Weights of a small transformer language model: width 576, 6 heads of 96 (2 for keys and values).
MLP neurons of a small language model. Each row is named by its layer, matrix (gate and up: input weights; down: output weights) and neuron, and shows model dimensions 128-223. Each number is 128 + 24 x the weight over its row's rms, rounded and kept within 0 to 255. Numbers have three digits each. A neuron's up and down rows have the sign that makes its largest values positive.
Before each neuron's rows, "fires in" lists the words (lower case) most often at its 100 highest values on Wikipedia text that the model never trained on. A number after a token or word is its count.

fires in: "in" 21, "on" 14, "to" 11, "soil" 4, "at" 4, "as" 4
L4.gate237:147092133101190142146112121159171120141112112144124147125062132153077149139158131095118128162140102145156106135128122125133114113110137109129078149131133137118154132119092134125146146117131147156125122088079142144126131135139096133135144166120136083140071094105138099174145120091142146153
L4.up237:149124152119133141130112130144162112109131146086143117146101141145116158161197116092179110138148151093127126057143147133143208143118140124055120130179136141073115120123094086126128158121117153130130140136132132090110149137113100144130114169112148154107088114150150135108108125127131148158
L4.down237:137174147156152153103140145115144140153112124156077181100108125144155122110114132138149150144109138120127147122146121119150123157097133103142127163161192095140072156139125128115143127095136110084085167138140131160125121108142107120131160111130123092143122132160088105110099125144105089127

fires in: "at" 37, "a" 11, "for" 8, "over" 8, "of" 5, "around" 4
L10.gate1151:098091136124165120153121132104102148134103127124112123176139091123115141127144069099153137122110098095131155135123112123169102164118127147095147121110141153126111155150159128119152105152158103151115186144118117143125067132127107125068141127129155103126125107134146128137131136069166108149
L10.up1151:121099179170123110103116183121100087146138122140125115138127082131083122115125112089127118144138106182087113131180088133123128103078147126144170118125094111128127093102136093154087146127143099186154073138131138114134180099138105133082180165102118145132109140131130152101076135126115112107
L10.down1151:113153160109136123138117154122142111125131161116171116128118156166147094140084141166168149145166125096091126100119142155158137094117150169133168111128093135151131156122133111106113166105138118159119156125126142155095094149094125134130139135150176192129144132117120124179146137096090131129

fires in: "a" 61, "an" 28
L4.gate1219:123139165143158126103119160141108126114120131113130138144148117155141122112153103128100137112114128124138114103114109174122117125145109111146134098160138092133154112141104125120066067109103115110171140135126128148166133089150132146127150093114109144179113141141098146102135123103135167151
L4.up1219:113147118106161118135111137116151126169114151112156154118164120215146107165133060113148145154083152127130156151104133134137126158141142101116115161111156158115132119161111125144129196147144145150106126144120155106106128122137120111136100160128087115102094139111129126161153094139144121177
L4.down1219:145120134106109145120079129134121113136126114119136090127127155119125106105127114162105127136106146119129124081127086120165128152178110093161118115134095137174158204118128180123141096119153106124143084135162136167128118130124088140104186115127160099150132164130145106114121143127124153115

fires in: "a" 21, "that" 18, "the" 10, "two" 7, "same" 5
L8.gate855:159085140150147121174149140100158162130180117163125086108125125132159137115125135138127158064116097117125123111126117157141131170141095136093118100144084123173145143155149099131117131142134125122110100103155102108125124145141129152155100094131091097142126120154105146127154108085178128107
L8.up855:120147152115066084165160115119137122121134128096069169143086126174149164132148120111133154117111150122100089144129089127124104136156097116149176111149108103128124182076168149169154117117088128175105142099158131128101136164158166119125148090123135134112130128142142134091111100129117158128
L8.down855:112097148154150127164106137139159138099138187113167095087144096123133117157089135146145106103130109111138143145109151122124113151162108090098091134100140158119133098152139107146148118094133132160146151118125127113163144075173162155157156120114107126118114125091178145139171101159158115137

fires in: "the" 28, "a" 21, "his" 14, "s" 12, "their" 5, "an" 4
L10.gate1415:135139126118124139124116099157118155132145186154134116098148094098177130100131095142082144112140082111106137103146095119112123147147123158111119140138110082115125115125132131185111132119141127115087196112135147102130107091137136111179122084139119098152148123146130119098084139075165171120
L10.up1415:146117114131089140128125129081107089121128108166101115143132074108111149118110115156132128138154105120103114105132131167097095125145137105148157150151134104151147146151125117136145098103146144165113184129136133110162137139088135126107062112135156162105163141117125149134082151088148072110
L10.down1415:114142139097137122098116164125120133109143123123137102118094150108149078130127117123132112092126111128169143097143169136133152142174133131107123125168107119117149081130149143136098117130154153126163112153134141111129124115121133069141128107123141120145167131131078137107115085109116133120

fires in: "on" 26, "in" 15, "of" 11, "for" 8
L8.gate1416:127155140145133102131117131117118143172154141183153115124105141148159132108096154158120136148150095101174145104112147115132149145124140168155099100133123118122148113163137147159139095135119115122130146191153096113193131120137093147131139124104156123153103109096118128133118095113130165140
L8.up1416:104135136105091096176144121112124136154125133064101151122139116184079121130093123109122117150105083104152117098127092103095180123087142082134124129141173123104106127126088132152127147143126084137109096133119153094123098139106074138114134142137142126125111168144086122075120102108118095136
L8.down1416:115118124143189114121106140119173161138132133156133116097147097177163152122113137138155156108152138106122138115099137129124103123123146118124110113093136166116134135158116128157122113138100110120130126120105098101163136131185122128147082153115161158152104131075145152117124131105094144123

fires in: "to" 89
L10.gate700:144159090124144168177064176112159134189156128111131111180131130125129141201144125108118122092137049111135116156089164168177166172112123139057078149121141128108158135133133108105166141168160121142101167112099130110102123151150119153130148109108166116180165118156121119101146134138085140164
L10.up700:104134176135120147101133210118105156151154134142144150142129141099148083121117088154171095152148158089147095147119119094131147096126117146117116123100140128107114149127127143143146101122151090165107137126164140100112142146118123136083136116121142120116144119150069084108160144157094133149
L10.down700:098108106114136162096100122120145133100122149141160135129124152060133144135136115150136103127120132163188136100109098087132145142107142161106115132182108118131092121123141091119134156147125145169139146150121129117111152081130128108109144164123124156124145108112138097134137092133139138156

fires in: "university" 17, "college" 13, "at" 9, "school" 7, "the" 5, "he" 4
L8.gate1443:097111108096110120148118149148141089128143121171162121126192102134126128093167118136148128127172140155139119162108072133088126148104096149078116128158126095170122087139115146157124144169137148144127124118133156093144153164174118149180083127168105083126110140131141108090140117104117134157
L8.up1443:112093127168114095141151119124104148139118122147165110127118131166089136050103151074118122137096160128106160099099087159183140131124121143132114099191133130159136126137114114117137138121117101134123110085112148132114156099121126135175165134086114136137134150120117116121101149138098130144
L8.down1443:167136142133142134153134124131134136099115114130091125132135182144084124195141125105137139155130111175181150114131134200129125138121137118151112111140113108108150141120104137140084128076123090130101127113184110128078121146126145140139101120076134148140135175117096092171127166117139116139

fires in: "in" 15, "of" 15, "by" 11, "on" 11, "from" 9, "are" 5
L8.gate1296:120145132075140131137109152160146123095133133144140143143155115137128128059107096146097170134136129105127083130143126167103120147129121111127145103124103113101131126127157083116165133107154132125092186146123121125150169104117075120119121132188149192151095147159139152088101118087127161150
L8.up1296:127144126075137158154128115138121105126148140112128131117108157114154102125111143131140121140089140173111123126108120074121120135130141161153100118129125145086127138116150122086171096161128115145119120154154123153112151150128104131136133112136144177124129126088124139168157128088113153139
L8.down1296:128123149160134113113107176119156135099122147053147116091101145126124140150100161071131129145141115137128143135139134141125148128120129141121143115098138110132129129158112067119114119133101109146130166082136131133154094126141093127113152134128081129134151163174111140110167182126128121092

fires in: "the" 64, "a" 8
L11.gate827:137143141143122174060117084145117123124132107117119134135108115120177187132114122148142117162128139122132102116131101147127160094121128140141125150109107097149094135155202112126113122079131140167100153115153180098149127110080129106130178113142129149141133187150127149127146127111140153127
L11.up827:123101119154125100114145130144129157162143125113117145128145100129162140119141123091147111107130149156137108136147130108102132116122153169126148091101124104125125127126152139131102130110145141132105150120151124137116076136114103116117154144179158168199139158146126203141122140149137133143
L11.down827:144112139126146121098097119163142168133111122108132098123144127096122141158140122106162093124157131112112098102155143134115120182107129124053135125157127132129133118118153118156119159138158120133117122111122114146167148091111113115144119062151145148152102128119115122111139122127092132117

fires in: "a" 34, "an" 12, "other" 4
L10.gate577:096117104130176112130130114194145105127099127130134144157140137135148154132157126157134123132120110166123134132156096134122136114095097133130073144170096100104170090131117139094109137125104136179113120118082092121143073123180135146125158090075109103120121127117123148164086126117138144133
L10.up577:132118107146129159168157137100156104163136139180111079101134139191135160139136152095138132137113108149134144157124182141132134124185114140112153083178127139127145138140112116062138110116140135105136183127141141157140139103142096106113137152114130104124161137149118142183118136148103139130
L10.down577:108106156126120101094141082143107133103094125123116122152128096073106130114127127144098108095128132155124155145138117154105126147133130155121127125115154140122138129132129141196151128159107090148095105099162171124101126109126149131118132160129122136125110130167087121151168108113162127133

fires in: "on" 66
L11.gate44:085171171120146164128117165176137101112129151097117119152168131107150101113104156130145155138151122135164116123093144134123126162137148165139097119140099097094104112089110117115116168144160130099138127078146112095122142042122128110146142152110175124131179131105136125076090135126164120180
L11.up44:114184130144106142169126112140071104140123137156084093128158157143088123121149142122116123195117122192150160157108075110159117131109143136144125125151138102089151129139104126109111124148105106139181079145140130069104144127077148123119138160103120128149149127115108128143116141126136083127
L11.down44:107100157097167154109132140132208140125123102150108145161113135127155132161076077117147184142127076109162122089133106090124103124183135098122121137122157126114137110114150129088096144159113135137109129090111143144107151124136111116116116125116111135133167149116177093125134112151137162129

fires in: "on" 45, "with" 11, "of" 9, "by" 5, "to" 4, "from" 4
L8.gate1417:140138117125105154115063145106127190183100151116115148135107129113169204089084112182157155104154122094124115132100137126083164131104163137122095120178135135115142119119168128112157169145165117104134159120142136070139163149118113120134121129157141094149152171132132131133140148105126168136
L8.up1417:096148105101125108170127126165129135127125121118142139135136090208093160113106147113156162157105088126146126118092106147131125136132111127107094098131133109117136141130070152106132154114138139103103133175088143073102132133136125168162096110132125138077078160123143144102127091126122129104
L8.down1417:086136116144121121103088131146127115143144147131150148112138187113102154113157113139142133108152125096139166129105107178100110109120152115147133109146101117143156126123091124123148133146130080129119141118165142127135138122147078128141127157151120152136089139130133134117102169159137135126

fires in: "in" 18, "on" 14, "across" 7, "depicting" 6, "at" 6
L4.gate1435:098146147087137118123084135176124140182089162125148146146143106125131108135148111144163160120132112126195114119108150128113163148066125071113120149168146132068150097129140130131128125143113125134084119087201140088101123097152131107139118154119141137122095156162106119121123082134171136176
L4.up1435:126148123142095120130125126133115123097138158127147131168155138116141165139141125143137135082129102134106127104096128113108112182118149144146068097141098114127109150100124125126114131115130127081127106115160122099164095138102152212135129132162140158165124156111133125136114097089147127149
L4.down1435:139117119115160125127121127162120108140081085130110115121118119169102101119123128130122111150127115121136153145123116144148146088104149111129172156088121148102111071132136124147127136137076161135129087107163109138105129121130100095108146155135155090108125134140096125128129150148095144158

fires in: "in" 16, "s" 13, "a" 11, "his" 11
L10.gate260:122104092148170097170171089136138121146141179107100127153147113126104141110122127134173116110133103131107124111119140128125135110163192118144186108171118148101090122112165114098127072129141148119079160118085168120139113128114136133149120108158147137179114172107123118099125099106178129116
L10.up260:103095156146141103134120121184126091097098122144121090112121113114130104133107153159129119154122141110125155123087152133117146169160152121105101147135113093118129109148095148134119108145112124130170107177131133121144094128118140156101166142133115140127095169129141121104139115141116125130
L10.down260:119116139174143079104136139142125155128137144137149112135123113122113121073097152123162082139160107159095130107143126107078100123112133133156149133097097160106135124123122100096128104097095128111086122096106084104146187105165149091108146154155152142123140128135124085157126127131152134157

fires in: "a" 45, "an" 14, "used" 7
L4.gate925:150111145115158130090127180096143124103135144136134136096114153097098136098091118096142129135157113125059100095142123129110117102121102097118086076103146135160118163112109108139129106150178086136142185106129111115113118163137146136111118092119151133122135151104104121103122141116151086123
L4.up925:115129110117069101131111139130082134128147134110108129182140176086063135132137124143156116136121144133097140148139112131062103097116165094147133123123108101126185147140135106109156104151144134099189133109136155131166086137113128120122109143164142118143108149125170143134126112171147115112
L4.down925:144106135165134151159116134145111097147147131129086118149138132178135116088081138114107131143136159113108143137150117116143111136126116132112095118117121149145104140107114131109148132105135086155074141087091153096108164109124145165119100125118128090124116099115135164113125166116104139114

fires in: "from" 19, "of" 15, "a" 11, "in" 9, "to" 5, "former" 4
L4.gate512:117148100151166130125120153152151113128132180120101117145170132109137124108166119115168172110159128141161109172151102099108187091157094102120067130158098122110132150114143098109142161132114131125084182136189126132159078111149124150147138099110152143178102148118120135135123126112137105150
L4.up512:140155153136141162151136142160117136094131167112092123141109160159135138133105141117095121163151144152182120137154119121145121159115086122175141091132134159108155102147106091102118123122133147134134090110119116115158144119127135132154106057130146182112128133156175140130102131119130088119
L4.down512:160125138101113104133107110140093142147117135102148143128105099144136158107084140120110122113119123146143141133107155112176144093092130160141127110172122149135143173137119116136093129147190121109133156120119124137118154150124150138125111169134093152133087189121111152181170189124079104130

fires in: "to" 40, "in" 17, "of" 10, "from" 4
L8.gate738:133145086116134159120132142094130121144140139131114092121169151110144098115146172090124128134077094162094103095132099142100140141090170099115119113155138128108152123117107120105153122154079117122114105130129166155101138152090099134146125128097121129144102116133100085119140105104150101146
L8.up738:084132107135161149141194157152128130121153151083118146160138130087150130110149137139136103105125172116142097124109121139138129101112121093151149135116107106146159162136155126148126115105141134107107123133181111127082129164169130142120079118124139103162104149121126086105157116157134152153
L8.down738:100105138131112164089154136090115164117135110141114104108140124144129138124120149148143136152094083079120107115128155131117147137106137107125086101116117161138140066103123126109131116100126110093182093156132172130156110112145089098153158130146145134101127114133137161135071091114122150169

fires in: "the" 50, "a" 27
L10.gate1123:134134165146128126107137108118137108099138178168126112108151124150143139073137144149094169120116113165171097141151117111128098174169132148098122133139101108152078104084128089135122154126143121112111146081113135157137109168136125122165118092153113103116125168152123149090118147095122115132
L10.up1123:141135130109135112157115126096150112165115113155111128127121149133138122154122149115046063134146178120119122089139129124099142118147146114162151103088121093120111121094132118152095152116144170151109139138166120085149123091182139114125125123140149095080161125108126103161151099141127114132
L10.down1123:103169133128121133167142148129118161103160171127155106103126173094110099098110121064146141111149113158091114114086126072163080151096118123143152139125117130106099074144112102171154113112117102093111125184118121140122173128130145104121203131146112130119120130132077127115161155120124178143

fires in: "the" 60, "a" 25, "an" 10, "s" 4
L8.gate1171:149151145103133103105130155115137140131141155149140120136143130111176119136149162132089148144151107153059124130147071131116128148158112124117095086148125144107115125122128109163133104185141117157101113137123147107133113135114113144103169123147122119113118127150108104111139137146181104111
L8.up1171:137147101135137124136138123116120134194129104135088112168159133109162123129138125122146117131101119142125126120130087097146130095129165110156141137151130132097138122133130150133129130153133149161145105121114173141127134087127122096173133086167158115120150146126114123140145142169094162141
L8.down1171:148090139124119148142134144169107141156103115125128117090154139154153122076107135095140161118112117100142119151110145154129111125153170118119120132139112139152125168136127129134110137116104153137111145128142129152128159130129129121153111091128118119111115171124152115131144096114141126119

fires in: "a" 44, "two" 11, "single" 5, "own" 4, "one" 4
L8.gate185:127133144141171103090101139112152123145108119154146120098091103140153106146132110123113167090099103147126118118132146174137149108091137153138126132119081098120152176134130111197082138113151098128121162155131154118147069143150119160086092133113094155084150135177139110123125126103093132137
L8.up185:180123140145118168122129117108135153121138129140161131148142122133113077136122110113121100183079099126140105119134101132118167077146152088119136150125135111136127113085121115091163123122120135149148105139105117112103081105127125113121141091155116154102138137141090146114144125113137151172
L8.down185:104153111118111105091110117106155127167162113106131138122128137137129144132134193110109143144152146154110031164117159097170145134135123087133102100088089101094110168139100134082063140137141146131126130160073104141158089112162086124120151117110119126170130085120161135127150150157110132147

fires in: "an" 72, "the" 14, "s" 4
L8.gate221:147129110131099147136145114093110121163153161137142088136124139141153153142151108107132090134134090095122129104165144144120167109122130142122155118160128116112083110157127098081082150114143060101091190137137186125135095099109148149194120097128115139113126117143121106139110150133134104113
L8.up221:127134124147106128083143127138146136151097182149112116154130112152112087137104146119112142128103121153130104113139152125094112137114170099131143104162135097136155154152105100145129135150122152142142095133132116109112118097116114117077159134122163109158172197132189160129139117129101135109
L8.down221:104176108102094149146157136121138137134128086142150099114176099121120135180128108095111137127098119122103106114173140121116096152124133179100159116105129147171148142133106184158104125123104103074114173171141162095094088092131098093144101141172160127127171162126145144102127113155181101164

fires in: "after" 15, "with" 14, "at" 11, "in" 9, "despite" 7, "of" 5
L10.gate636:157111109138121153135101131123135131131143162122112128144157121152131102124134097148090134141140101115166115113108167133123175149088136152127081126138148084131126111116135094147165122131150128122109152109122141091138083108147138136176143155135123113183119114086135105098121100137145119140
L10.up636:154131163125147101116105144121116152099113149075116152110129150152138112132098073108124130120154167139127119113126130105150151151089158132106114080141145144106135122148128065139135122146168109127111174086108136125122101126120110081153093155104134144196109129124106116111071170131139154106
L10.down636:166136115141132181154124100114146156106123136143137164131152118110115153125169132120103135134108097101132155147134103116140138085091179144144136112137118086139093141114152107114123088141119139076101105116235137150140087131123117140097101066117125136149141133129111077110136101149114082155

fires in: "on" 93
L4.gate73:148098158146125138142130113141141115130149163126123114111094143142105100087113130120185158145150099107114146079102109105097149114123111100106167107138115108111149124115167101139121136175108130131093134151128167096151128084098119126107153105176130105147159110119104071107108107131103139118
L4.up73:088140152088104121157150157129154083184129163101072168152150122133088131130080135114123122167105119178160135145061080163121129153134138122105108173124155116096131140087123128102138162092147097130156111131118161138146170140115124139160110104120128164117098131129090102140149086162066093118
L4.down73:141112121069099146148130154151106115137099148128146133132145179147132121122116141056117128148117135098158110147115145133140120110133139113135130148166139105108154109162114094113109119178124111067074165147144145125119101108142060143083098139148159151119150135109107135105143160126175135135

fires in: "s" 28, "and" 15, "his" 10, "her" 7
L10.gate1283:155172118117162142084135137120145111134138115124081112132092124131127129104126103103136106150143137138175109140105132212122121143117106114121101124141096121156123151138152154135124134130134125149118117113141112103119108140068167137110110101148141145160132111123091149154104114149141134165
L10.up1283:121101146124159117103123138131166139146174143144157130148136110122140114117125114136145172151143193109158116142173125152090202101127134155132120152115113134134153123141177146162148153128113112140112173145145105108115107134095165139165110126096134156126158136107123156142149102115142150138
L10.down1283:120152113118140141092144113140149174135164134113140157140114117106131120098174084110123125136155109118154151115138142157131131159130106145160167130181131118122115077147148168136125120168135137138126157132143139097129139097105161128117079130125159128146079105131134137086113122174155133141

fires in: "a" 78
L11.gate601:109146141139116146148155131162139114143144140133108129133165086090122142114166145092154103091165100142131144136188106159107127156120122145130159141109117164169147110132144147121110160123130126163114132119087175143178070106169118161175145152161110145110169113130110108087124153094139108144
L11.up601:126125094132142135110131147132110149161091126100122110145123115126106092101152157096142166134154100119161108102140140110116108105128133107115116156134132132120102120103160139095125098139115144126146137111174104106104123165124132145120154120157132119149084111124131144074139120077208153147
L11.down601:097137145118134106163099123097101134101127096102094082116102140120130109135145119111097132104152137085130127180101160133161098129095105122104116152163116129121118107123153144194130154119132136174134154082130128154139117116152132124136147143138137112135135153150148128110137126135097139182

fires in: "a" 71, "broader" 4, "an" 4
L10.gate734:148122140129148128093115119132110137123126130142133128125167111113159194160130107133073158118111127132130161107118172153159138112139159130141119151124167076150112090158078131153128150145123146156133144134117136133128126114163105139119144142170153117081147101142158102151124035097110107099
L10.up734:127132073129130118121142138141083135168122141162088073154142139091144081150144172152120111130149150136134134161164137097126163172100133103136098139135131120136122161102125096145128078126108143121099121142178165146160125116142115118133164105103125134124104147165119130174137156129134141122
L10.down734:080182109131075097147143155097155157149114120137117113134124104139123081116181123116089112111123115149076140102086102142137086162160077168152120116102114079129147083120125115164119102127134145116127145078121093162126082171125097107123136111150113126125134092177161147152122141127110121141

fires in: "the" 35, "an" 16, "a" 6, "new" 4, "airport" 4
L10.gate708:143132123120115138165143160155120149119134123146154156123147178111126138118103111101141133131106125163140112119121099100138082089130113125111101108198128097145094136125102146138135126138101121141120128129131149094109067130125072156121170106148142099160118151107147141127090158109083158104
L10.up708:106105142172167086090131120161129107176124134130139155100158135156176163121141114149125100117118110120131100127122142123180114113140168150111142145137134127111192122135161150096087109109123138099132141148117120111162125121097094128123071138147129081126125140136147135136112113137139159135
L10.down708:121107147108126120100102121162157169125137078124148112102114103096081120113157139132134152116120130113144142087138112141150107147144165080133157094135100144146141127086142136132151103090116111108090165153144123139160131102100098155164133092187146094160170116184112147137117131089126144101

fires in: "a" 51, "an" 22, "part" 15, "of" 5
L4.gate1244:146131107121151130115144126125124129126142134138080152123154116088144139138133142145142141138164139151102131143102129153068110098106150096112109084102124084134126131113125103108122097121087135107149110133129151130140129106129132163151118096119159152159107152105156118104129105111115168118
L4.up1244:081122117138145140114136180113129128187126143113136137161162126122117093129141127164117152144116133136115135061133094144137102137170144107164136078144102105144109116137131124100142109131163154122100160133118109124147154089123148133170139109178080153129144136116101136132129130124101174147
L4.down1244:139120146167121115093144149122126148131080124138104155145151126162136161130112113131155140143173148116117121133113110083095139123117144161094143132113166143142147110112129130115123109135142162107150124088103137091142137158127142146141091117074141134111131119117143139122092136099109115112

fires in: "his" 16, "has" 9, "had" 7, "their" 6, "a" 6, "s" 6
L10.gate729:134104105107165130119086122154153109118140115136112092122130090108118130127137128191122156131134122109138166136131105154105167136129100087151113147171115165136100122147137138072139126154117110123150116127078151124148128099146152148152115116146135118134120110151141122116135137130151174130
L10.up729:085138094118199138104146151119147117135140174131106151191125137151161146137079134103105142127159141113147103134109161164135143146110113114132108119190138143159155123124140185174130116154135122148120095109106130069140129119156131111164118123136185124122150126152115123152135128116081159134
L10.down729:127101115165157088116131149139167083132150127147173121154148108157142132114126107142115100112115132115145122129143090182096153099140114145132157120163100138175132142117134096136100153113108135114067149137091114154136147125128118139109142075126130149102133111093136113113135124113107118095

fires in: "as" 43, "the" 25, "with" 9, "a" 4, "one" 4
L8.gate203:113127111190143125179141151138108112101140120110137176104084124183133133118120106095172129126145132139170132131124091138089123126112110130114113124136118103171128103130083101089089134146117114151105101107154134132076139120101116134117138066114089090127130201102123149119168122063123155131
L8.up203:136137132156158058095126107125115119108120160135099106153126137138182135114084123143132153128100143130095126153149135123101104142137103132115141084125145156148138140120164120151093148101108123135133169116165105098128159140139150131148119132152127143108199106158122092121131105115111067110
L8.down203:155126183123139139117127107144163180146131138079135125101114140126155131104106130123150112104137161078132148106089167101110122115135136111084145168150137113114159126142098138158143084165098166081134145131145118106131127109097094148137119132117118147147127143161136119098123150152170166088

fires in: "to" 40, "helped" 6, "led" 6, "also" 4, "and" 4
L10.gate461:102130078148130112173122155128139104108169124147133161149151125092150133133157103144102135118152100126146145127133166147149133121106108108079136098104091099147164104138127134077136171138144147081124150154179152121157116131152099138131094118115086113124076125114152130103151126175119155150
L10.up461:121110127134132101142129134162155126148124179154116122154158137155084148131153115125145095075122149131172136131159134132147095118132142155131092149092151134159099171132117093134142156140084118129096149133144145080121138157129153125113153116117124116159111159149119110080140124148163141144
L10.down461:128135130128181107131104153176141158122139131130143163135159130145117140164155119154138173114120116149135154166127123099108170125106096133179105084142180194130112102142104128115095142128094138107107135148176156090197104122130116108063089150134114156121098098110130133151172121117155119144

fires in: "to" 56, "her" 10, "him" 8, "not" 7
L8.gate327:115112096131090146137130155127116126190115182145114064169149165113121166134159107166137153132090136133114088153080116118065128132116102144128114146125138118124175133127156126110168076128092110125118117114118100127107119118122112156138095116113132130145151118092137105151121119103109169137
L8.up327:127109115146122163144138136126099106120119133108164177145118126090159113119120112130079123159149130130111118101140109122151138115168088156091117145088110122158103118113139162098104148140169116139099133124137091136110148146098098143125110101141109169137114155138145098111130118137116087074
L8.down327:141112143128096142154161133111149110146096126133130148130113113115117123123131101126093129146117169140156146123123110124169120138189139101126153151134098125141106129145137121126127139081134174128097141116130109121100150106136123102124119178139111144135157155135127156125156144108110081143

fires in: "a" 39, "japanese" 16, "the" 10, "which" 8, "an" 6, "who" 6
L4.gate132:146172131129134145133134125108126123088145109172074119146156112115133140117160176108121132120160147136126116098207106144107143130096089113134144081137131083191111151110134064101113138118136120138117109114157116119121112149121103153141166068147110152132120144123142135118128111122123112099
L4.up132:122118177134172113099148144103094117136101146158122131133133128157157123127153114100116200098131132106102112126161143123130102131167120112141137124143078128108138092134153134123125113163133140146122154163111099124162136132168152140127146112160120064143148139130133135119118147105161169157
L4.down132:165103159098131120095106147124124125130140134164120165100096071131132166144144141091127127120174119120124120123137143075135134133133126181104091128154148169090144121118133118118160086165161123115093135127089113145145072107135173156123111110129146146149114121125139146126149134091166118133

fires in: "his" 33, "s" 27, "her" 16, "a" 9, "two" 7
L8.gate1083:141165130142120148099138120141112126135116141132150130137136134100121148118107166109125106123119106135133134126138138176112105094140151075086125124107078149143074158137123099171083085156070127099148110163142133120115148128163162144142137107141134179107111184161130133125170122127150160144
L8.up1083:117130148095156074115147143128117141162150181127126137165114120089120133089094139150095120149106143083113125105108116080130130132092130120162151121135101135104160123141161110144140155179131096124144140137162127136142123154121098136165125129130090210145074161141130109103132062113173103140
L8.down1083:138115102123161137114151119118127138119103127130108142113124131092150109115113129089112140152158108093066118150130120144132174161141130123096152097141139181100119106086150131117138092124126142126122162150171123070126124139154097110159105139106121178119155136168158152127129170156095161148

fires in: "on" 61, "at" 13, "in" 7, "once" 5, "ft" 4
L10.gate1333:110162127144106179139127149154119129110174130104128134159114136116143135110107118129130132148129087106154120126095114163120129163129161089103161107160122111093194095138134089091139100120148071138116170128141137134120146088100101182170137118156185158113140121115087104120113162113165142126
L10.up1333:132110157154089134110131109160103124156136122111122116097106131170128125101110117155103146095171130114135155125127128143123110146111131101098142131130104093125099141149155108136194102163133146136107171158147165133132104109140102146109129126128140157120113134125099112083124137113117093111
L10.down1333:150098116106134159146114146127071124138110131134122163160110121168105099097165084132135147099114134136134133157124153109149152097140171133101143087170131120081103136114089128117117164133168108099120129154132166152122076116124102140114127124128124119143146101084144087108039162117077146148

fires in: "in" 77
L11.gate481:117094109137112133145135064106143125095104117107117152120146104071100141132127116202150113130119081144145144093097117154133121118185097170104141108120135113068140138096119117111147081110123100129085137127113119134111111160135116137164098103104122174155142109146084143106098141060158135105
L11.up481:165116133143122166145177105137153098102111115106181124103136122120139136151147120134111105119135108122146152143120139118109177154125113123082115175096155144097141126141134118170173135115140152141154130193169139122157150139120173145167136089109115125092123164169076143097113149108116079135
L11.down481:099148130125142186140124157105130197129146129107131127107068144158152141126142096081135131140143123119126129124127163128141161118150192164098149102140120090122124151151132128149134122120136077126091118127086125141130140115128146116138134122117139165165136069139155095170129146107167134107

fires in: "the" 54, "s" 11, "at" 11, "his" 8, "its" 4, "on" 4
L11.gate980:157134132114099155141151120176161099110144147123152139134133152089136100086170077170149097112139131118110078084139117181103157151139130139101140153177091139092153122172083109137111139129120144152130197146154105155114120128094101122113102097141153151122138146144120142101127140112150191126
L11.up980:080113151100091152115127186112131123155126096121135119128125138125144182107100131097119130135166143120117135141108087083156123174159133120148130138178155125146112158142102095151093103143189120133106162085146113130103149097106112130133110140112138121117138131151125118102128115067143130123
L11.down980:120125116137129123155152140127065173174115122133138128111117127129147062121125111102098146114106107126170133145103140137099120126143128115121132152113085115101156088093114114084124124132118115125163123152127068129101149125134126151147101147135103084104142154103151144124138133176115135156

fires in: "to" 17, "which" 13, "it" 9, "that" 7, "not" 4
L10.gate1212:187123120101135144102095133123170159121126117139140180101097117133173151145142112118146060116131099106119086125141154102110165105176151159105141129124151119148113162128111093123149121121141113104086188089165151156142105115130110131127129083119153125142149137114118135131147143110153158100
L10.up1212:149098107114090107117121133128151149101109119158145162147130100129107148140103105100114106128120147150110077120153159101174160102151169122132125125098132110164159173183111122153139106126139088117115150093160076104178128148136136162105135114108145129133136100195112135127097104124106156107
L10.down1212:161105122092138155094114138105141134123122106127131117100096121136121115159183091173070068140185150127138119099099115106135095119155129115112109170134139092151079143127128119101127092097132155143097178116083127128144114129152123140140086113126150139127125117144091104144162149119159132114

fires in: "of" 84, "off" 5, "on" 4
L4.gate994:102107121108117151128158166121109101115150144125101143146126152134124125074132096143142155115154154112123129124151157129173166139163114148124099093159136124110115170184170122154156120125163070109137119127169138172135119129151129148121089117183153111081144103145148134119124119098135151106
L4.up994:085153138119142137175168148136112130176123135110123139148097183136074126150113126109151140134093091143144136153146098168108125111100139094149076130194141119052170110125077124104097147136133083128136140118149145140158090122130070144110126116147148124167100123122113163145099127150118162098
L4.down994:148146119139084168143142098145088148131109083100131107125108157102172117104135074137126140116131111105111129145122108097134124116091127172122097149142128157160097139148098127160132142140128134182108128142123112123111134180103132115090136106162129132074150127107152115134147175126154121197